config.yaml
num_hidden_layers: 13
hidden_size: 384
num_attention_heads: 3
num_key_value_heads: 3
head_dim: 96
intermediate_size: 1024
vocab_size: 17141
hidden_act: "swiglu"
norm: "rmsnorm"
norm_place: "pre"
norm_eps: 1e-05
positions: "rope"
rope_theta: 10000.0
rope_fraction: 1.0
qk_norm: false
attn_scale: 0.102
bias: "none"
tie_word_embeddings: false
parallel_block: false
init: "uniform"
init_std_qkv: 0.022
init_std_o: 0.00497
init_std_up: 0.022
init_std_down: 0.00264
init_out_by_depth: true
optimizer: "muon_variant"
learning_rate: 0.00571
lr_mult_o: 1.5
lr_mult_down: 2.0
beta1: 0.95
lr_head: 0.00474
warmup_steps: 200
schedule: "wsd"
decay_fraction: 0.66
decay_shape: "pow"
final_lr_fraction: 0.0
batch_tokens: [16384, 32768, 49152]
max_seq_len: 384
doc_mask: true
train_tokens: 474800000
max_steps: 14665
dataset: "wikipedia_en"
MLP neurons of a small language model. Each row is named by its layer, matrix (gate and up: input weights; down: output weights) and neuron, and shows model dimensions 32-287. Each number is 500 + 25 x the weight over its row's rms, rounded and kept within 0 to 999. Numbers have three digits each. A neuron's up and down rows have the sign that makes its largest values positive.
After each neuron's rows, "fires on" lists the tokens most often at its 100 highest values on Wikipedia text that the model never trained on.

L4.gate783:475481516525537493509541497493526499539503541528550493555536493509450537487462519497457513438504550485503535519497461471540563497504488493510495514514559496459524500468483497490552482511521492502490470485503548504509509498475511525532506541475510526510488511495492488504509515496504528494487521508524492496437473484522509534476523473505500471468500495518531517464538511553481490474508534484469497511493499479514495528513511511510498451500483480473500506516472509484531477510512496486520499486505501534490488563558496550463528517485452516524527489486487509510514520503490495470516482457448463454484481510518562516511481489495559496455486506524503498431492505524477499511505514532489477508475526505465494524479498522499517540498515519519517497536474467471526518541489501
L4.up783:478546505498486498465475533535555503495525539431472512531468508496510551517507468497496504510519515532490484531508525507472491508501542483504480555482472506520478502532486504484523457483536495496494504531488521506472492521537554477508490478467522485487501472485512488506499473504492490501491529508480476475526527508487510495481526515505522532467507471514459540455496508500516508472542520488522417495492458495490481513515499516469512537495472516472515503487502542471479527490483495503474515488511482488505482520503491519490437512472490487500487488485454490518507496466540522468523492501511483492509451547514491487487511466509495466522480551450457468468511493560480535521496511472441500483491503463500533509478505469482491459461518468496459504476490464505496543525487446
L4.down783:504464486547488502515504496467480488507481514528549485513498499430522491504520524481478480491445499533547546448519494478521495486469496510505512473529527474477534501518523503495486511555484494482449499517473507486544489480506493497458478525462528553484460486461488453513472489505500552473517487500492515519469486448470518484523516525508519447464501487491520473493490477527512494512502543491504492474510529525538467489535522521479511504543508490527465476488460516537504515475491538458489478481485509517529482486524532486502522492529527488497503538536509516494501527485484495504503515463471489496520488512488510467500458521526525499460490532523465544476497509509525501484494529501489538517481517501457482523500547559503493534555502525502490565514519529480501523483546487
fires on: ".", ": ", "law", "0 "

L4.gate266:471508486482547506539485506507527519516513510477509529536477489514492522499508483567473526515505536512459556511496510555468522476503489459520467518543547466486495505520473486469504497501489552454482513494490469462521495518455486426479531490477506527504510501483501503490496505476506450516490523497481509533480493471541538502500485525498480514527481472470448492466478550495482479513515516483481542489501517551501514495487515454483510513499482474473478485488496489502515502502466440465535496458467480494466496491538522513537481519502509542512487511511519532476523505485514496518508486484500510451483485551481572439525498506502441484468460510490498492524470477508536516483514513508505483535524529486538510506467456530496434551503486478546478495483494510499509520511503504
L4.up266:481514570507533535460477506494495524492503522474466474522518514473519469517494494498503506500483505511489461494527516508547519491504474487470482506474524557493480503494494509507477533494444505508500509505490487497507521501499447507515479483514534503467517475502506485494500562502484452481539463512547482519511512476535520507520466445498494491558506517520475535479470540542509494517518504482470536516470506553526484485492520504482505471488433492519475497515516505505574480468519499523493475457466518540461468466502491440473518526510540501459465500527536491490468502503490494443519490502443514457468478469469548508508461518559497488499522514477444480458482476474459469481472455464497490526489518465499534508489510489512502488477519500541513500530509516514537540496507482
L4.down266:524512483492492484518456515456509524508512485492514496469523481410490505462515539492493521485464542482519542497518466524499526529519531435474463473538512515523532531547524525486515516517479521499502484528477451487487535491452510497506473510441537461455481514506470500497504481466462517488469526508496509506514494478539476522512457474515481482536500462478536524467493500527502479500480508517482499485514511492483484500514512538502515463473518526521476504483511503521506476440498493440479486484522470524457524555511513530516470522529480517503532499519480496489503493487540506523504499499479486476481470483435561545479487496466489540482478485520511516513496490496519541540497522458452569490536514475546516490478481525557506481511541493488475550504502510449473480505514518
fires on: "| ", ": ", " "

L8.gate498:504482462509482509520468511526493533484496475512518510479520493491555514506467478481519517501523467496480503507461471505554514531493511504490495484505470512477469481485459525523522478497521506508559537500476494480490475516471476512509519485459489474523498446532532502456502521485544491488480480516553539525535498488517485538479468512516511476484487483493496505503487497496521521489460540510525544504513473460533486488476502486480464532514485488538468480548527472456520498466471534506506477469536491414494519512509521517487509533557477487514528522507502515563482459503470497499521559521509497462509488519476522510431417502493476450543507532517495488514474522501500531510520522506517512519442527514501479459522505499493514487484481504523506496485509501531525511499539506
L8.up498:497504516518534534566479505512470504508465498539555516478519498513549479453552515498525505476536511483517502528457492486496488530499515461499532500463495506490474471508509547481485524504522472496499483515500515498532505499529533510506492456487482547457493467475551465531459497527534525478491522512480487505513520508500531454488525475506472461464474512454505461485495504447512536500507486514494557511457485507517491545515516527474512534512528509489496478538481465463518495466508518467555469485475492533480476488484545485462522511511478512462539487516482495518479491481506473486518510509516492501502525462497574488476535473472484478488546468543522505488482535538478505500522530477494491518537509553493485524545505475491480512453462513521486492526510472546491506523500513
L8.down498:486481513521493518555460476511491487515487499468511567492473496531473475453509505516445454491493527522486441500491495503511473496516499513462504480485502510496498524504477482453500495475490468519522491502499531548505477533502479476502502525561507494509501495454498516512473508502499474507457527518471480542474529524489516519511525431514511506483524565479509470484482471507462505526498444498494499503482539511518462490481500505507527472437530493503472509474495496505476534502532504542494487513456484543524503496488489487512455507477530517525502472504494458543516540532519496446483497527490467479533523524466493520463505510523501490514527476459480534512499505459555508516516474488495502537489473503480478481524559507490469528482524516511510492548516508460511480494552506
fires on: ".", "–", "-", "to ", "("

L3.gate897:535525515501511508551485474451475512507517492478499486511545485508488531511519509478453484518485465495481519504476552518510494449501512499528439507492489515519508547474540482487538460540487553551500501506478511518524459487490493524515532492508512483483516476474516486470485484501478538508491524464487479497519459502483519487462510478465479500493525464487493475494551493497465517512509482518511507464493463530508470495460492468523446516478523500491497540517479468481537534483476482513488479512552526490506506477513503536490502490523539520521485506531483523522492530490481484491509479513509504523482508504518480483515493524496505515508470511519481559504514528478511490476493498497490517484522527483506522490471481529468487475478511498511474515505525503487478490487525472
L3.up897:453474509482482543536458471508479448477526474504477524520509548530520491511497519459475499488476469483491512473480534540518494457475469501552461485518489487497524511462525464455498478483507490560510500473469467538488526546502525516513509523469487502497511492510499519493558486485513493468478497506501484501510509506496561473494527471476522506483487500495483485508526477519480515493462531524460489488488491488525465544461516505436494496484525466463492526532430524512473493504505499501497529505479500481530471509513499465467481476529448530523499489515547543508465508482486514513491508461511480524495469531489458470486489502532531488510490525517475521497523515509534528517471533482511484476496495460544525525488518526471477542500536508526554547517518487473533490498456473
L3.down897:544497479509468508546534522528468470450465508541458519477488488582506525506498446492518461486510497491459520503501525506542470452516494503508448516524499548471459513471483510481538495493507529523509546483526515524504512485508517502500531507495495526510535526475489451472521549525519526510512483470487494505535469536484523465521490490504507546500542491470492511497538494518487501466544543522461536504522506522518518489521515485472505512487515527481537529502458468478493487485491449464517466514516501499489477489501487500511494475481505476498518530510499507493487555491461545479494492480512488512461538495480467448524478530586514519482488493461492506542547506545485455490489526468481500487529498474533551495476499523504513494518510495508495477516538502505496464469504510
fires on: "born ", ": ", "to ", "on ", "-"

L5.gate455:497488550477527498507492471476490503526501471449473515511527547499544512477530462506492479490507479514484514475501506509518509481467495479485532477516541539486504479511523507474508463476494486487521526502482523509495488472466483561491518504486524486494498519475584553456498525501495489509499508533475508478513500465476495515493487473495514473511528527527502473520525498526507448469487529509481480520510482535486478479511482521496481512495501490514493483535452454456507471471515533463536525506501530502461519467492535501498515498458443477530471525482475522533457470515509521513510498520514507509536513497508509508517526526515490500495451535514454481476504521503477487471512496508499514518506519494469530547521522528487512506535489495520517452541526461461517545564503481
L5.up455:454481501491520493456459500517505510531491531502494470511482496528498502520498482484498493531514521490512469469499488498506521517470490510497551497535491522504488529514508460512490487470489493524488524499503483523456532501489519453541484485484558530500482498496512487553488468473512463482527459497480521518507511541496538534475482489484465437496526512474522475506472528530460522470485459536461501488526508490521469522486473526466452508507494471522506470463476454527525530530490484468485494463506544545534465468519488536448504529484425459475546510482539463477482538496535504480517477543454491484500484457537448494495516475452511508498531568498473486498493540461492493475488467497497460484488517543507504481492494520523482493498497531482491509526492494530474494518440486
L5.down455:528505482514481491526525519470506490534506508540504552486456490531479505487534488524476522446469519505502458500527484517519495495536562503518503491540484534499500477505488514526486530472542484500465470475493466500477544527526507469472489477515522513504492514512489540515510485482520515476532496463474497570503537503535542500479550478477501484487485533531495475517537469506479529497481504493528502477474489475528518490502500520459528475441497565518492519481538488496520534439543455437491481500525496435528515450482520462455481467467488529492508466502495463504553515502497479501508485515484518489468493507512500502498486508515506540531502499513505518493493526483465483499551506460522519487468518456506454471509525533529457508486520543480489498501491498503495514524537531
fires on: "od", "(", "-", "est", "year ", ": "

L3.gate893:527491540503514507495528513473512510495519501527505505520505474499491463504534488492521457535506516479517481460470517497466480483476465452515507485532506535502506518478455474517522539515558492519492499508510511496495490513500509533544516478502487493482515494501528512506500512515515502528479509481477520515508465501509548456498484453523508521520502501502470499502564523523502485524489506529518460505511499482499502478503475456473483498463519532508487549432484495491490528462494459483481494515526530519515530519496498525544535548506539514497483510507530478479509447547489520527512481476514525527474531425488466483521482502480527520508529515530490496527470501476485511490573500511513496529474501528497501478514456531480505487467522530546517494480478508448530445465536494
L3.up893:514470485502471490508503506491491546517493506472525478497480493506515486455503490478518541524575488441494451468462481551485499481507499479489538487483461500510464502456523459535483502539536447521501469466527524525485490531522553503520519468474507497491453529485509524508542588513504507547515536475505517464511486514478540488498530516535472546504444486488471475476503517519483500508500530482511500481479494514542508508505512454480542492468495506522489538429502561487494499488472498469496517480532500496518518470507507488531526509506503515507514517493547462513459472551500478530492518475517500501494508494524465517516483518482497543533499519507486497502494516530495469528530484504514525522474496526496553522463526525442481515516508521501491515475481493464504456511506508
L3.down893:489501424526478532509478487535472540429519492500485485527511468604506506461475482539493495495515457517486505516451497519518469459497512532506490502517480471492516493509490488483531478488540488523543486480508526508490516470532485510528535485497494495515479553522513491509543516512496500544505529492493491474443545482515483485448523511484519497505442499537484449462466505505499499466517492478480508500447455518544495494510502510521494468447535505489550492482513513504499459517455503482495496507499495471504459466463508497503517487523470491534521507525557467506508495497496472522468491492484464468499497542521476507516505478474533520470516472509522492498506500512516529539497506487488514484501472564504470465486509540473473511514512519457499539538499516491506486498467528
fires on: "of ", "to ", "in ", "on ", "for ", "into "

L4.gate777:522545479526481520525469485519509510507518467476500488507477497466538488530530509518550503484484517523518504486469536481482470527463514468488495485515474532491495491504500522503454537544497512534508490484481449481519525512508491510501483521534489499515497505551508443520530486470546508542526469527536518519520508457499457504515438460483472512497514526522505529511454486488490539497478464494502550479526534538506497518476518502525503480520487511484541529517506462543524463514490500468505476528524463475496534520494505512513502516535550533522493492507491517490504529523492519503462488549515538496501515468528464479520512455513502469495499455508493485499463505480480466510497517487513509484520506576500474456474517472527517504516522473514538504497532505528491574539490486
L4.up777:497533474464464466519525528493520493446503499494510517525494510511515492499481475506437488461538530509530461494497554477470493519491507495496511475532493514513475498490500482510522525502494477484474505471495543478498495514545511495509470508487504517487456460465485455509511465507514503498493504478488558516516521480487503521475473521525480531476525464520521520520460475509497515489483468512480462464551503542520489478482513496499509484485474495514516519500534491490552504499528532522527497472490476486560570528572510505512470515492484508562489524518485520515482483505522521493491462518496519477552482474513514514512499510504512486506528493526503477576468550529499462531467503515559502488509461502527538499449505492510513495548498469483486454499496513531528535559512465
L4.down777:457473497532489496515480481495484488535502469493484526513532474508453524474490513493511510493463533480435468515491445480514512450448511534493497517464534480520528454518499466530504443440525495511509555530495477497520507471499482485494519501504495477487521509521511527498497556558525512505488530495546488489430548484539513468527513500494502528517480495485468498492538515487505495516515511476473522489505513493515472482528495494548488492524538515507471500498508521490507536513512517485529497554527496501490492453478451497480523518490480446472488478463513488493522483490501496496488450516513474542465464480464523471524469436477522556508448502466498502473521522512476546481547499504474477504541504500472526520531523537512507517480510488517532516464511510496517513460500471
fires on: "| ", "– "

L3.gate726:485519502476531518492461496453525516514542529548529534516501517509507503473534519509470506495529490516518525492527501511532461463452511506502527463492496542538468518489475555531529516491516503519525471502511513485524516514449524476517493498517506480511527497500519508463517506508457503488508520485524463512515512569549510511531536523458476484504449534515537518504516487480477498504512495500525486522497540546482460522542497495483500500496505488513499498502476478466571506478474498521497499531498489470512494493526479534551502498506477516513480483492461507416546519501514476493537499542535492515527471480554531469497502530519496487542481519482534483524505538527483505476511490519457511469453525491525522506542510503494521511524488473464493498518527477536513485512509540
L3.up726:523445531530536538510464485477517474509469512475504546502504480523500501501483499501485498511518548536543503517504508486511499477454522501513485514497502516477471521530493513495505512534502505515501440514494500504490478462532548479492515557499521498508541498530502528528490501530472468506520476530537482524552509506521486509506556516512503527515492510534449493540451467485521475498470503502477525515508495523494491558506499521536501521538482508537444461511490531466504519540495518500482502513517536535480511450536461507470509484450499474505545529510508476473481536506521516499500485484522521514523497520489498501540482464543523454494499493497519485513479500504527516537475497531520537504497505495463492484534527459507478497478483468474473482515522498553536465521512561
L3.down726:503516501464484480478498526494520528478504462503565510496468498476485484472516541508507514512505465519499530485519481517481485516514498485534512498476500504520483533528504537502473480511506541507531479501482523551526524513524517461523477514508503501474467529493497515501482538516498545435508465494521508515482505521477558502526500477505500480513493472503538561523530509472492491480428465487555474537480462480477471550506484533466495528513546541499511482465525496497541472464505474528508446522502491477527502543483511482540477511504468494483533473491544511488530515495502480503515537533488438499503482520485504571481507543520497528511511551476486501495527490518513503499497518494485528502463481521528508497531486507474485464513493497515528510487482483497458529496459516
fires on: ") ", "\" ", ": ", "]", "} "

L4.gate917:491504509538500463483504493474521465477473510510487524532496476472511481479539547524448510475509499499538501461486513508496466457483544520515460516483496470520520495489525500470541457526549533512514477532506446492523502525484515493511501486508484503495491485504539504509459483486541512472504457521524483456543519515516574487523487497521511472448514505512508494487515535537528548525527487538497519536533511509514510529490503485541485526534484526485515507500496533568507483503476490513506492535501547530495512510492493477519524513426493502464504455496527475505519549517539511500548493494488550488487542485497491508505473523495491541558497466491516482538463458499505477500530475525499500548471461486536474485513485482477533503487501480512507530530510462513489487450494500
L4.up917:506453530530489448511520489455534479465514528497495540526522466525519481521563497502497500500533510526540523510503490507496483536559524500497481489485465484538563497459514472470522503454497561508482468487530522505506519484489487488471499501490547503478533530480531491532541510508550558500492501506487508516561461452512527484498519526503515469469493517547526521513489504498501513507499505474517502492466490524498505469494488530511509496551510503507468515498545520529468508517474493474483461494495482513503487499518480519520496465491497476481475498513497552504531488484557456493541501485502510489542518483500498534471492512540508460511514467497482512483477516502468479507483508482494479505484489513467455454516462541454460511516457445529479477462516499510500493506503473
L4.down917:513464488540531496471470556487529514496477461527507519540532466438517487539464502476513498490523543523494505469490531521484507571544499533492492516473491488519492491510545521529549463503503509493478520514531474519485479520497540462460500499483495495481551481468467498507506505520500525507495481494487520532545491512528499519521526521526487482473480537502495538519530525526538489516484510502476527503508487528480509469499487503481501534503545507551568540506493524522459456499467524495523479508447486494446437517465490468477540521481508498469527492525504505474503514513499503546504492497503536518505492472482487499499506513506461484598495512499507508486480481510506473483485523471466529515510462466505548490515456555485506511488518511506481486490454493505515489475465517
fires on: ".", "able ", "way ", "is"

L5.gate645:530493504502529566535514481474471494479496494511499484540519570496454491489472475514489492517510457528456571476528492525499526478519511480480506491498504530493510521527491491479457530559518522460496492459533447472491463475506501459468472502520505544494455465517510498482507483510501494484497480543470509441499529498514506498474463511463478480486504471484507552505477467481528538511464533508476470510501494489470499505545476467532494514561510466463525468485468481534529486533480533485509516506507504526493512470489475488512484524476468536493501518482482508496534549504508471520566498511486526556497459509487477495525498491497500493469504493476458478550481550494539505468551471500498476475507488537513462506483514545487478520509522499466506474509542498457456531567462506
L5.up645:489509473461493475548473495461510512527505494455544514444504522486447505440470463502536514512493485485486467506480509554533502548540521518502495496526511475501518533475525506488518499479513494471522496490510470521515510459490536483462505510527452458519486524488471520522522523544489492475466507543518454473520518498541496493497496511507523499516481517482432506506436534527502475493526503489497499484507516481483530513484483564537507511484524530511479524520508517535508521470551483527477489466519498475488521496530497533521517474500509533535521518527514497467506454537486502522475495477529473518523479484527485449510467518512499517472500495516520509532517516496533491502478534471501469508505533550477500511491523513512530518510482495498495481587526490518497510487465508
L5.down645:505510492526526502478494475505491510483528515499485483525515472462469526519517480493471513496526497499494491498452483494513467479458503548509491496522503514499465527523499519535484540518493477482516493468503525494498486485479497516479501502495540529514486515517525505517506524526502491503496517522519484492510533488508475537481498517487491496451500527452477520506539475495581555524518487518496519523475507482520510536475496478504524481514475499473481493523442487433514517514493521467501465534470498476465518485501486518536527532497488484492522507465528476475523509508558520466528461508518513483480506457460500436530488518567520466477504455486514531526486499482487549465484531479461497532477488534549528472501469482514505474502478527514500521531524477454459498522469559
fires on: "\n  ", "is ", "\n\n", "- ", "a "

L5.gate810:541517488525500557521494503490493458487543516490473465501526470470517522469466489475493529497506515478526528486487508520544482543483467505493477504481507540487468506498508496495474487511495463538466473485535502491454517472482509533433493489457528473487531526473492487477540507540424482467523527499541518538496483497486507471519494524531530514471509513551554476497486510482490469479471513527445533481508476507504460528453505519550533546524492482528514542530495471508502488514501482484451499549497491511470516474499507496466512474517533517473530539493516561526468528500553551497484497488508472447514528511503475496468513473533512497474487523458472504466522476481500435502489489507493582506490488463484493518494502458491494525512508491529518490541495484504506477471493530
L5.up810:517486472508498520542480494477489443488526515470510519472520485505519477502500506466534485524502522451506466504489519494562485519522478488542505512490479501499504483508522481487456515516502510457487511509487512487494519524462522532480498491454520500522518489499481478471532483473457496470502472567518476480491519494458486490458487468499509525540448500511494533571487501457536469480478482548518471452494471507497490538457442483447501506501483458491480485503505528480499503499506462528481485560538509469504491528522517504492497486504473517512482495526525522475495527496515478511493457513527509526506520485535494557505499491535517491510511487465463453524460501448495510540494485504498505510426481508458468497480528517545467459497526523541473481480523541464473542518471503
L5.down810:541495436493485524524514485483456424506539511536449529462550451581500526528533518473519484498531479463526492496513542500557494496518480508505511484526501541510519518508528530489501485485517524538544493496495484527517521511441496473496547468434543501506573499496538480506531495512521504515554484479517517536494489493462477502491460502502523494498488523476543483489505480462498506512555495548468516480488486533484522517493528492492526492518491530496552516523506511519491504501460533499486493520567508521497508494503486508487498503504523489524480559518521524499506536502507464490534499531528466526467509505564465514532487493506523486481502486505479488550497447513516464493501508472500476478476498512504501472518517499526476488494440488522459478528486516525517507513475509
fires on: "born ", "on ", ": ", ". ", "– "

L9.gate627:508484512480514484501471504501501494511519508507488451502518508506521491520454464431509519554478451448537547490479499476506461512528485465529477506482518485513480520482490520487491501591486471486475507493507542495497485514514512484517496444487469502481498500518523503494463530500516500475491492541474494487506487506496513499537465501524491550501529487509491456534526495496505498548511465512461512486489506530532558503512498472460497549505458499525490511486508509502525486518525483509506502527540529514545455450520484487540512521492502498544517507495484523510478502503510515479468481529509493484457465437491485462503475545537440478519467488511472478523508496486517462501559483516509480545465537519499492546497522501451482472499496532515477515452504485477453434489539519
L9.up627:476510525498500509511496498503524517512483531523483439507525485527517502506450466491514508571532474474562522521484502454501490524516484479519486524506503448536504472526503519521547521561494479514479518499548529548489469525506471477540545464480472478506520534509494541508491515525494477461486483513496478475493467508511478478537501517493498526499515510550496444498528488479473483514551497489477466524518482542516514516540463489464514541492469483511489510469512492549519476512512439485488526449511526505500502485486488521475519532489480498555503472499490515504523480533507525534518506523503487485455449459495485470502456529524444470496482520513456498499488480485520485502522474503515521551508509549517470511473530469489507517519521524510477512490507493500474492515521513
L9.down627:475501480482514472508533516521510483504488512512471466504508494678527493502507478481485475542539484529500503516518531496495510525483487512550467551522499513514429519467504553486531508492537465540472535518469509523479513494462485469526512494523525502491545505475498519539484506482490529513473485534515532492508489530541479475504508498519501474478507493494486509487497500471484512494500499445541478541524516482535547495471520462454515492507488478537559490494469492549552478499521500471541489463529467516501483520512508490512526487483475527508493494514479497494516478487519490501486483486479530487500484495456516514518497501504514513533505477517448503534526537499478514523495479513484507529495487517501499479488521467485501462526501509541494492492551482474479530518493525
fires on: "| ", "On ", "to ", "– ", "- ", "on "

L2.gate965:461463477483460507499505514487501542510503484508510472476509522489494502502504479518467503461471470504557511545502518503544483532506488501524468487481479507522505488474511487526530519490461462530502506504527486517478516496493512525547477476494518511488547539470513500498540477482484498523545498512464541495475493510497501506491494490488496511500560523510508496469518461520488482546498521514512517507527515485545486534468507462527529477494489474462551470472506539511514476463518496479509523523531486489540522483513483543493494511521506490522505479445580507471505498531534490480450489517519499508475494481491490473476507509540495510519483496499544534480480503504498489508477472458501516489527434495498547475540461485505490510491435483471540532469485495466528509483489523
L2.up965:462535519509504516482501500502515526499520485443494511461519477513559489463485456491451452501452477498493492524481493521529506457496516510511475518466506498460538516460476463529534525509470511487495512468505528515473476503490510521537459508471491489464508501500548495499494477436484478490561530535450517480511497506482490483530477524466477513507515491474512486462546478498533459498521521476542547479482508503514497495458495453508493461484481486503520488442508535506499476475536466501494513531522511502506532519502532543500512487525500513514492477494552517462495519535498560541521484506559460468458535499537517471504500509508534514531514515489529494510492527492475515537494492467497532489512469452476513474550466511497481482468454490474531527496479507473507497467495483
L2.down965:500496444529465474534487519498482524474541509471539464476475509562546494487468510522531500456503468497529508528486511537558496523465464504481466528484479523476517463478484536513481501476466479525526505445510508508491524509490509512546488479470515512476510515526535512504562526489516469525547472504475519479467506544480488521504516537463497467460503520518498457495503488486526488520498495501489492482481486515510494506483504525493494466451497494480533517486524520414502475501538513473484520521493458447503471475457494515504502549523490478530497508552513512491481488507484455486424488501487479440453476511527475447507488505532497496491462508515513529543490498538480503520483475494496563507514482522520518478509490492485436516510510492473517527518474483510505496480504517
fires on: "by ", "from ", "By ", "on ", "of "

L2.gate428:484472531499487461520513493500503476525542489488512461494539458487478489487535485532495491487460493501500499535478512514492470492447460457515472466508514588478503481470509489484517538479545524539451495494515522457511497507525508521474508509490505470521528520495526502480471506504496517486486507456507516498484488509515482474462493487501511498495474502523516518482495516463512478485502465497531479470513473476479518443492518471538537464494481486543516522491484510473469514471504497482501507540505475523525504476500512509544498510476474541510508509514517505537490455548506483523494481445476488494466528474526494473538523518435510481535498529505525493519473427547457470502529502470497515511510509487496522485537495533469519493437541531475467506490537467479500485475489543
L2.up428:497455477500499508543506509500545504517526464532505489519546529500465504539527513475548510540479482471516461530459502486486453461532482457540517503475470537529515531492489470464539557510494470462497465487531515495479442447490504516490490515498488501505503483502500494511536505489490515552493490508505525471525495478530524530474451498511486529515459443534519493514530466488490524506486475487501503504517555478498467467479481496516491455537470481483528504493505496481519526513491489486470501463498501542508464471507520506490532465510510494511546494527526494459461469515475506530515454507507487477519522481510493526495483510471501528450499518524496481473476500484504497495542493457514491517503438477479499485457483477517479487502521501491536490521513503474460484492514534
L2.down428:528514515468510530506516481532501479468513533509478496528486482574493499527514475510556493487482466474441501467516522496523497528520473505502497516528507473487520507489479518476519471477478487528503478479500511511482538547503489506522513464488488499481466520473535468525525504457483491538474486491513521504490520494485479486469500485511554507475476494481557464444495485477507469511512467490498458461495485501497464522456532517518436470524502494477579510475559496490513489494483489477456483481487456481479464486498467515535497475509478465500516535521508480498500494477462505503504479515531467532521463479461516471504519481478541503443509472505499510538510489503483537481482488488499519490511516495490463470472532527511486542529455502514516501520506523473531480541495507
fires on: "of ", "on ", "- ", "with "

L8.gate641:532480497497487523497492508501466428456522467488473450486509491513544472513481487491482465471479479482466509582494509539512478472493469493477525531490469522508469493495529502485473461497565465488496493459507523481525499468499526507518529487530505501508487519468506566496465507517501471496546563474475524512508501529479543479539516513506484511494504518503530469553499491503481471512486475479464473448466516475510501499467503497508478519454518476512476515497481525460469465475495512508514508510542468496466491474495500534505517454480453503472471517497529515470497505515476485447477486499489462525501536492530499489464529504488505527516527512481471490498513499492470479521533482494519516477492471541503519535547499486480493517479529480441497537528481537478518458466475501
L8.up641:485473537517457559538495464482484486433443488464488518504492508484506492502482522514476477504507505515544536492535492527511482499481465497516507478480448483463482510526484487530477490455497485531488555472514503518515514466489545498494508533505528473464520476502487461510498467502508494490509522526498490506521437506518496470486506497463514549499495437483527496468579500527485496527518507484490521512483472540445537470477499489487497474503472500509495477516515527473534505528488504523529476539482500528486464488459482508494506492478503505475495518482455495519484486518469507508499502516499438508477522523473478502472523449501489472536496493513509453464454484489498513502471503519505476497515488482477528533504501499463490539494533476529474491509456527482543505468492480
L8.down641:524497448510483540506511507488475525484539478507484507499489515562561534513525477503515460529467557515479503549484494507540475448500492532481495528500504463523514499480477496527535503476486512481463509459520515492484516476540481513455538468499538503495525517527485509507459533516508508494506494544526516533481502487492505502512475519488478503458465472471516504545505477498474436503483535508472508518507462546507489483510456498494496488497500480482501479509501503501479414484538483491524513481546505499488553512490549516472536483476539506494507490459554508489516558508480518426486558494473506503504495518524461477473440492539531503534493537500459537473522473534471502532507498440512505502559495502494492504465494467489487472487494485510501503512484480485523486475480480
fires on: "by ", "in ", "-", ":", "of ", "to "

L5.gate327:502489489509492491516532483498527522496519519522455475521520459533521506477516490500474505487523501487473464499517540476484496505459506492515457481508501563509502447485518502481483520485480510494485486505500476483503506477525509498513513525543437509486507522499487500491482507495523487491544497465528543490513528509522485479501497466491490493510479480507505504458521528482480538507483448496487527492467524493489492492489531428444506521481492480543502498471479476561494458510497527432517521473544491513515521491515526506498505551492535551514460532514510500552470514496493516500500509497469568471488490524552466507520491544481497502496474500468565486523529495497482513514532488515507460508460486510498474525460486515517512466457513439517449530474473480503482483499526509
L5.up327:508459455523492505527459498530499509519477511491479491512518483493506492478510497528506498506508511522495480500541469431510526534490539464509510503544548506505525475542488494535498486479505525512515475488477504539497511515495509483491500482519503464508494464469513473513535482513495513519458471511494513498503525503494448489507492494485479483456509444540490484460505516499513501517493474488477503492474503452526526470472524499468515541484504524513547507480467470431484497488509466498512512450480482533556502474527546508475534495532492563505471517481480504472453494465518493464534484536478559515494481517510505499475540493508505523505519507526546519536502479483493478537529539495519495499473496472451488467446491458500529504468489484515450522504531483437445490463501495
L5.down327:476526518444456501510503515447474497488509491476512503514539503469478539486514507501514503488509478523499484539460561518491496475517504503475516499466503501489513464485480494472532489520536490504547491524467499497527534503493483531427509554502469483521540501516481478519528531523525540465503547495501509534479498491516484507457515499525539528546485512464475482487538524490524500504478501484470513500496451456529470526469501495558529545486519455509552528491537434499491532468518494528476535489458480470490497504487507453456540516505531465466522481495531495512508512499486514460507509513475504508466519520490528504505489513515522514553500547525472527487512472525483510467510477525488411508493493503514543497545470484499448483514487488515514481497482513503546555461502478
fires on: "| ", "— ", "- "

L8.gate556:484499492460478488513455542485530463500523478515429488503513530464500447500540515502487523515495489479514506475470502491478489477508457513505494487496505464494522545485493483537487475521505493533492528507499545507522517546553501508470494465515499551510458526455498503500492489459535465492483519481503491507496519558533513506509490504524492525477511471538478541496521566541526480463510494529471486498515456485505550540534453500472509504450509498489494492506505488480463536496459523467503489526469488508472528521494479480480474492471485556562485470534485507487537506527482529509497489486486501480491514525488526506474515523484498481506503502527499495555528468534493453517468472528498509517448491505503469520518502506506490523493467514466514529512497458481529504467515517
L8.up556:505472531518494426518470469519513463547495506514489468490470529514519458482497464506528477525471531509486504526487482494432506513506505496510524524494510498488543525451488497475449528504502498491495542497512496441491523547490494486531497459504493486492447464484498523469536476488547504498502500486515518494493493501515557439502465499504489511459468504460498563487534506494477494519504411467507527504488505496485556530501494472516494507474483530453507507503487512531483511486546512483537496506512519488494529531522522567487506479500467511517455483537498482521538512533460507501499499530490539482511470524513523494506520534509490521494501484468514536509477508502517501509497491540493534543464511459500460508509507513528499502515506512484537523510544470456539493456483489
L8.down556:481512518495483443459508506477498478548521475505460532474514480492490504517529478480517502518524507496537498489503467480475524518478494514526498509508485497530504521506485492507516531535504494504533450451531519495499506502495483494486504493458501491481490446530533559488520515500443484509543482542541528475501496464483524534510480542528510479466481492515490489490506510511467555492496528509530540511487522511465485513521518504511523490527497486524504463490503494536499499509500484456469488486501483473484498564489492523533539513532514495500486492466494512508502487496533530521479533518526548486511460495484492443471506573507535501493498502504510510514494463521506475472508458505528517473517470529531478503514540507501472524487489484537491521518489476488482528480463535
fires on: "- ", "is ", "it ", "| ", "was ", "it"